{"n_kv_head": 8, "d_mlp": 2048, "norm_place": "pre", "rope_base": 10000.0, "qk_norm": false, "tie_embeddings": false, "init_std_o": 0.0, "optimizer": "adamw", "lr_mult_qkv": 0.7, "schedule": "wsd", "batch_tokens": 262144}
MLP neurons of a small language model. Each row is named by its layer, matrix (up: input weights) and neuron, and shows model dimensions 32-223. Each number is 128 + 32 x the weight over its row's rms, rounded and kept within 0 to 255. Numbers have three digits each.
Before each neuron's rows, "fires in" lists the words (lower case) most often at its 100 highest values on Wikipedia text that the model never trained on.

fires in: "to", "also", "further", "always"
L8.up504:114115115089132166187152142105160147160126133132183172088125193125111187143194146147141121141115081134138136176159123122165144118201090102118153158106161127158102139074127160135122107108165072136104156087176133153137144099139060151147166085129111103081173157129152108151195148094110113067120132167138132194132103123163094098158141109144162145179127195109160174116069144205148206082081150126113179087128139120149117081119111165129123123128171163057132150134164150105135112098085128135076132077121134095110104105116109230094127169128064140153071110161100110133108084116114110128

fires in: "3", "6", "1", "2", "is"
L9.up346:186092154153119142161131111104115112105130116152108164053087134120133133170141141157130147123083153148143132130123074139153152117141112126058162140150182177107054054152090137107126151139114147133135149162125181089114166070130112141155130121108127099108139096168049099126097177133153088091077186160159104098088128149161165075115150147172097156174117126106112111098071152156187226151101150155142142176144124172192195118122146135167115131079161120159088145106130100075138148120146150142067196193056122159168154102073100095089054093135110118174118123127148087098143146090178097131

fires in: "an"
L9.up777:135114105125156097089147110143088145173132103100149137104156118163097107157163118105160157177175116135151143123129099122133108110151127121139168137137106159202085089104086150116148076176151096119088112152140071079090139181083114155120137157145104147113158120108163152138099067090159145147148066159125130174133135121095160079093080141180165088154139171051172107138152133145079102156157101151134167114182217161132102111056086086170098103127188184087145158110152126152130132063063150127182133163139208151140120147130102179125116159110189098140114116156077105107147090105124200167

fires in: "is", "a", "became", "are", "and"
L8.up842:114114130142138120091099071145072182177129098149151146135161132158163080143170116110152131130101110143117147124108107194068089108137103113184112154112148128149052117144164075092104167170135198142070151120166136183151105051149141105107124175116134105165143142144167099125155154123189110118131146144056126122118127142099119131198121153146112136137143103098176121106097130116155090174139154122136184114127149107128139035134101093123167126176117138150107095125157093146195100177183155125110136141155111174094157125094072095081124030109200149169091149188111092172124101163157125104

fires in: "can", "would", "was", "is", "had"
L9.up617:117067130138119168170146059119145165141121187124137120073166149127119095133136168158137069139117117116118136174163115171117124121137141110126164158149145153124182188091139114147204171103124107163084164142102084170041099107126090087109089159131095067109134133133073141108125131073159094114159153130120085138122115131144147142068148098177143120164084083125164089095094150051132183161098176149160135168155102171144110093129111135168133119144111091096139161047127068098142136123099137073111139196108150084165114084165151138155179040122117125100109090126158110127166113135146125172

fires in: "a", "as", "is", "have", "was"
L8.up596:155132179149147168137132087139109126124136117133163174114128143130107098151093166065142133159124112175094188130200124163135129077158135114115115118188192111090098061110165086120099125161094099135213142097114119126081109090094137112111103105115150117112094148156079146069176121119083080103151137111157132138074104188092142086170067110127168059169132175117129106113141166154089117096159145106087194073173119124134111133086147101122063137154170193152118075127181136168131086038152130096143127138128140114160105121182091172079155132167108108123157139078058111125163122130184131131

fires in: "to", "can"
L8.up525:122094126068141111165200184144136125141086124155120140075112130134124112144123143095157089059166118141188191150117138082124131186138102057143161163098140179188123119097162134141088140145151115101110179120151095146119119103169104074124130123191151106174130073170082139162165103137103104105127117147124157129123119076102185132073150155138126116081166108095111095109087110177132163142106069169124151143149123194168117084156099173135117156115149163083065147161106086164115087048108118061108168177110081127103096146120136134074139140101085156164122106055134107137093132112161191148

fires in: "to", "would"
L8.up1287:131096105102111125112135178167118098180149198134116110129149115160064137132175173130160079142134156102152118162090133078110131130164086165086170150146149084079139123072164122158096092097139133093102148117149119136149183111116125014112104120104097118154133151169190078140146081104144175127107172179110081082130087117128119143117141122140102070161068156076177056127078156152127154104141066153128122149108109101159062075145088132097155147152161106137121144103090124168167130084093160072036150167154115156148124153137135104147138083093145142109116103148128153136089104124132199142

fires in: "which", "i", "that", "they", "council"
L8.up1419:167074144157162170118136155108097068099163086089119111170142110092141048145135144125108120108072104173124135148159127182094103105169123101105090090166138176103106134151138165126129120158109143104139165106116094104199175122074179139172155084109090101060115120103186109165137100092114159143118127141164156140079164173154115107167104142126032099095063109182111109178155138095138109132124157105150142095189046114165120184143168113125122124096105162111095068161114185149119087054116174119073170154105103126164071123084142138106117193139145131083068124174072107096106124141113084117

fires in: "to", "i", "we"
L8.up1092:091139153149154148110114145134134143105152199155169148113147088112115117197146122108138080099089139172098084165124195117184128180206148096108121159192167135120108134069100131163100111168142100188156158130100079135118156040081153129143178178138107136134173154089173067158115189130153151084080102159166198142130105146156167110111141075187099134164157143120121117085146173103140097089121117128105131093063122081124100125089150098133104129111097102129151135085082128074175136097073120101122172147136150145131069125162129142094132123054112145113154115123109120169092143156188148134

fires in: "a", "of", "an", "most", "best"
L9.up913:118141176140137142161158151077147114111173103118158134116157090201101090116175141126075124082141103102086122121111129118190134123145109100127172126104097152151149191132132157125181162095125131143174142174166109129118165177142163172087150184154104079115136064155086114130132111155159178119103182088140083060149165131130151143100098156153115155134099135083129191084118158111129110116171182131113097106085185130106168159091138094145128111134126161109154065117188152114160110162096164167122217112144119199101105100085129157184117109099153111108151000190140106090128138147148069086

fires in: "0", "1", "2", "that", "5", "3"
L8.up1415:057137088145138143120175130141078130105124116103162127107151150105104163116138165091151124187146113150171172149102124128103159101080047139100180122133129117088065102142124136100049137076134153160187159091169127149136103131174158151131169169169125118223126103180073152155130148169110162113145150110102130099100050123075153166145127180134156110107165123158212145142099176115090122151082143135148170177160125121109194180076119129125086090118146179082140192154181127195160117098105157124105158123156152129163068082166143134130109099101129131098126053135121138109161157142111182143

fires in: "as", "that", "when", "because", "although"
L8.up1974:160167136160131126190087120143141169121131090147180085120113147118183162084180134145099085151087080219090085137120149118097086112143160131103149151133143104129122119124097158094083120104129143101085211079123167155114165118126156078154099083161126127148110107140134119140183135109105129101088102146157134095121110131113122126162072117095122094142154150159166200154105096131099068085155079143137176114143121118144129159118164195117137117167120151094149181058172098155158141139149119142141167093108170146076111119173117168123143131182174195149076060092144131162135200110090176104

fires in: "0", "9", "8", "3", "1", "5"
L8.up283:088134143096171192107085063117158119177121158121162137111166144103141146128130113127091127075168054144085123088170215115108138121162128133153114161094119182152106084090172158122135139129147158086162172063109126089143152125126107089152148173095149135098134104099108083071133188140159148131126131152165128150137104166126168115105119143122117110116099178125130142145173125094119199160101107162129106132110121168105171195087192152150098140122091160139176135123149127197104120168120117117124065117135111137102129125183147134083080093128078152144192121134124100134096152113173124150

fires in: "by", "1", "stefani", "halen", "haim", "to"
L8.up449:134145148203108125146133201134123143145166116102106109145124102107078087163162147103114143053097091079125078142112110124180105151155085171063149149106122090103116127118131145140092149102115125156164124142108087104119140053190093161117168078135132133096092061131147133095118178056152137137162167156161099132149093159158079149106187115074129114185127102120161172148145125080073137134145150127047160092073115095136104136099192163148111133117132158147131109141138162152153084076123134142116154152157145099158110093114085182112106114090128147147191098195098148111153084186113120145

fires in: "of", "who", "they", "both", "then", "and"
L8.up1624:135099150131120156170128173090108111137103149126142081059158180180140158136155131132129149136123129188146145125153136113101124111201137127102118213096141168091122097110170131181142078131148086106204175138100076115101111098150153089122104096128181115110128155118133127139152074118139167048092159112171115176148160159156138117154083079095092134118089141052114093101086167141170155117108153104106079095112144177120128148143113162058110199092172118108126072108134137167060088115111171112095130124112146148142100135103120148136106125146068098196177071072147119089070100111145164142

fires in: "how", "so", "first", "one", "this", "which"
L8.up1216:084160175172139126114113098167157100101121091120162104141116110126091112106190148115074167066140114083142131079129141116120156124086090177168112110101190067109083058136114092124146123131113156206133116077124123135099143148040089117124122109128139104080140078162142147129151123173100125157109112093122136117146107141140136075088150104136107074161074152126092197107143109142105062088095135125120144151080158098174105153140232154073084115086123171127083136126120127142120117180166109090113137117159127091146118147181170152089134103144104131156127162138138190143108109120178126164

fires in: "a", "an"
L8.up1001:076140129122158156173130097119150103156141132102112150143099050134116141133140134195156177119104140155128171148133120126118145133050125091031074123155169109144143166093111143094149141209111192117200148126171111049115148114135129122119098167094168074108145151152133092093145157193099089080103149064121143122131117152116143110087180133090147120121130173139102138079098124166129207177218160117125159141051098167107164091110150082163174107123119082138147101128148109104136155111116067155150195176121115152098124109121155085163105120134101116100118145112137081037149180145186106131

fires in: "one", "this", "some", "other", "all", "first"
L8.up453:164164169104142125139105115125173139124138102199128185112140079118118116168146150135114109134145105127088118116129202068221163142206132138125150111138197132169084094080121133131054167114129114124128110147104166153114144130101136074128117140130098067062150112193170090138136122110220106199084188101115118110092151167117112166169126122109044134085159136100091067110128107097095080112070132134077076144141179131070134133108151131133045173163075161099214119101160164184171120103111175133116157100155168089128119128111154091092122117144097138118145084124083140097115122120092170117

fires in: "and", "february"
L8.up1206:089119121124116114189118162101129202173075159143096141104115136151158158122189138078140093076049174186148130109116094095157163145150178145087163094136153184051083081143135149146153137166089138103078141139127102139083135046117099141117094124102126132141099096088153147151160122163175118116080172144157145172177144126158081081134173119149110086117159118141162116127106139103110113126124160153078125163164137118158191079127090139120116132137152152119148124105131157182138142137112170082109104177140097169133141112058104161143134065119132068115188114134107064108177119117114164155

fires in: "that", "he", "to", "role"
L8.up1883:106106106106202153130099186141163135131158116118108117125109119144133137132116131100108075123085122111136137127110117107153110097112108083097110132159140121096080192058165075140158137200110132156190135116110085087106188141172171174171114126163116118133152126163124125146153147092075152160100059095186179104097085142127137150107144173129161126134096091088114118149137059138134115082153158070120133086167119147070137085134162103124139104101168095144121096112122159128123135053105171126169106161102136153045172162089130122143120089127153175184173075147135112132110041147143114143

fires in: "in"
L8.up677:138051129147088130157136104119090088169107121125157121138137194163141146115145107148121201148092087157079135144128106119112127098151166135128137206111163196163141135099124124111109128138110053114153146171127167131140033050150175156128109069133112128148111076115135163171206130106107072137106156104161210162097113088161086086139110124093156082197193105067117103125111118104163168132120135175122131050186168140130158094131138127094131148174123170144074074133147140140125149089130181138121126125078095159183150129086145164038072138123141165114111096106170114147141114061096151161

fires in: "of", "and", "both"
L8.up1757:167138130162107095128112156159148127105169131144084120106147099138164160097082181126112056096131140152084130129100136107134162093124131156072134149112072159127095070110116108130142123070143051111072138049096078112078152037154088115107127141149098153204147118181080092134123137177145112087081137120105136147171095143169127080170088137098114108161143151082135070109107168109125134176122140123098089153162140136151100154123118195125103180108111166154100121096124077150107086192140103149122140117118080117157116112127118110167105139145147131133149109131097107109160112053113182134

fires in: "and"
L8.up676:124112157104143206128145127150114136180113074053074126147114067093119093098167076152091169161152121162101089110160112166144163127092168090132091107088096105175096117115110145141088124158105101113053083145092158149099196162153123177069099144094137125156132132155170123123121110139108100134131163161091107124139119159136133086108079136121110094118125144132045107124119150170098151125117138132148116127175149147145181143142107086220104128173079189152151089054158106106093106098081148148114178186138106123164122131115145200142117144176155148055110086182116128131145099073129202157

fires in: "of", "other", "the", "among"
L8.up318:145119108135126167205132139096132082163135116076077180116132123173167096142082192140160132113142145114121119103083129133098175053079155127139086112101163224122071013116128184064126096203080107111077145130135162121131178172169114066080073188130131081090126159228097139150133137157096126115143193131120138140172148102147198094172111137115129144153077121083181103105113118117107137106131132149188109114110150176159128137102150146150114149083092131113084019112087112167102094179152180150112132150093085147105080156124148122106169103118061126087141133119092111145160134137146154112

fires in: "of", "was", "one", "a", "were"
L8.up740:136118154149102097109082100104164157126193115133063107110084151131044164156128158137169040083146187100119208112156112102116184137123162189132166175114118086112038134165162101156162081129131123105141130120104075080123193140164166146118136165088150118135129134117119139093072161168146114046103101068106100089142107164145160111053118085152181126142122110100134146098128139086125066102167169108132152166114124097125170139115100117125124110145116118178128119074105085201135142110132148141133142135153133214118135133096131073106143098115154111078209172156123199103094139145103141071

fires in: "5", "9", "8", "0", "10"
L9.up965:073069092116166082096050121080145172128143152082092124089117158115139093132114116122162137103090108116193166115090161152102136110143144131109103131136171099085119140085093135145138108106136158156157141125057141129155162105073138087136189168152164048080104119105174102131168167140147095080129145080095179070121078057161153111111135152126085088173164131138138115108139154140063108080104167065073106084093137114120179096147113123119116109162167103045161136151108142137140072180114142147082127144157083125211101123091143167124055179096116138132130073160121097140180185119143099077

fires in: "a", "when", "as"
L8.up640:125123122160136142179142092144132132123112121126091155092111091146144058081163131142084130127077108135136151113185108162152141154171190123124156156116116150113142114111133191079101118132137121132088138172111138135095125119160111147127119134145107057066142145175114141131100071133186095165105139077125121099185196139125156157110082120166131045164197143067122092137094127135093110140122105146124174143099156171101089131122106188107141101128160159148118109122164136204089129118114149123135175162138225107158105076086141117111133114136155121163175080127087110087149087043131153121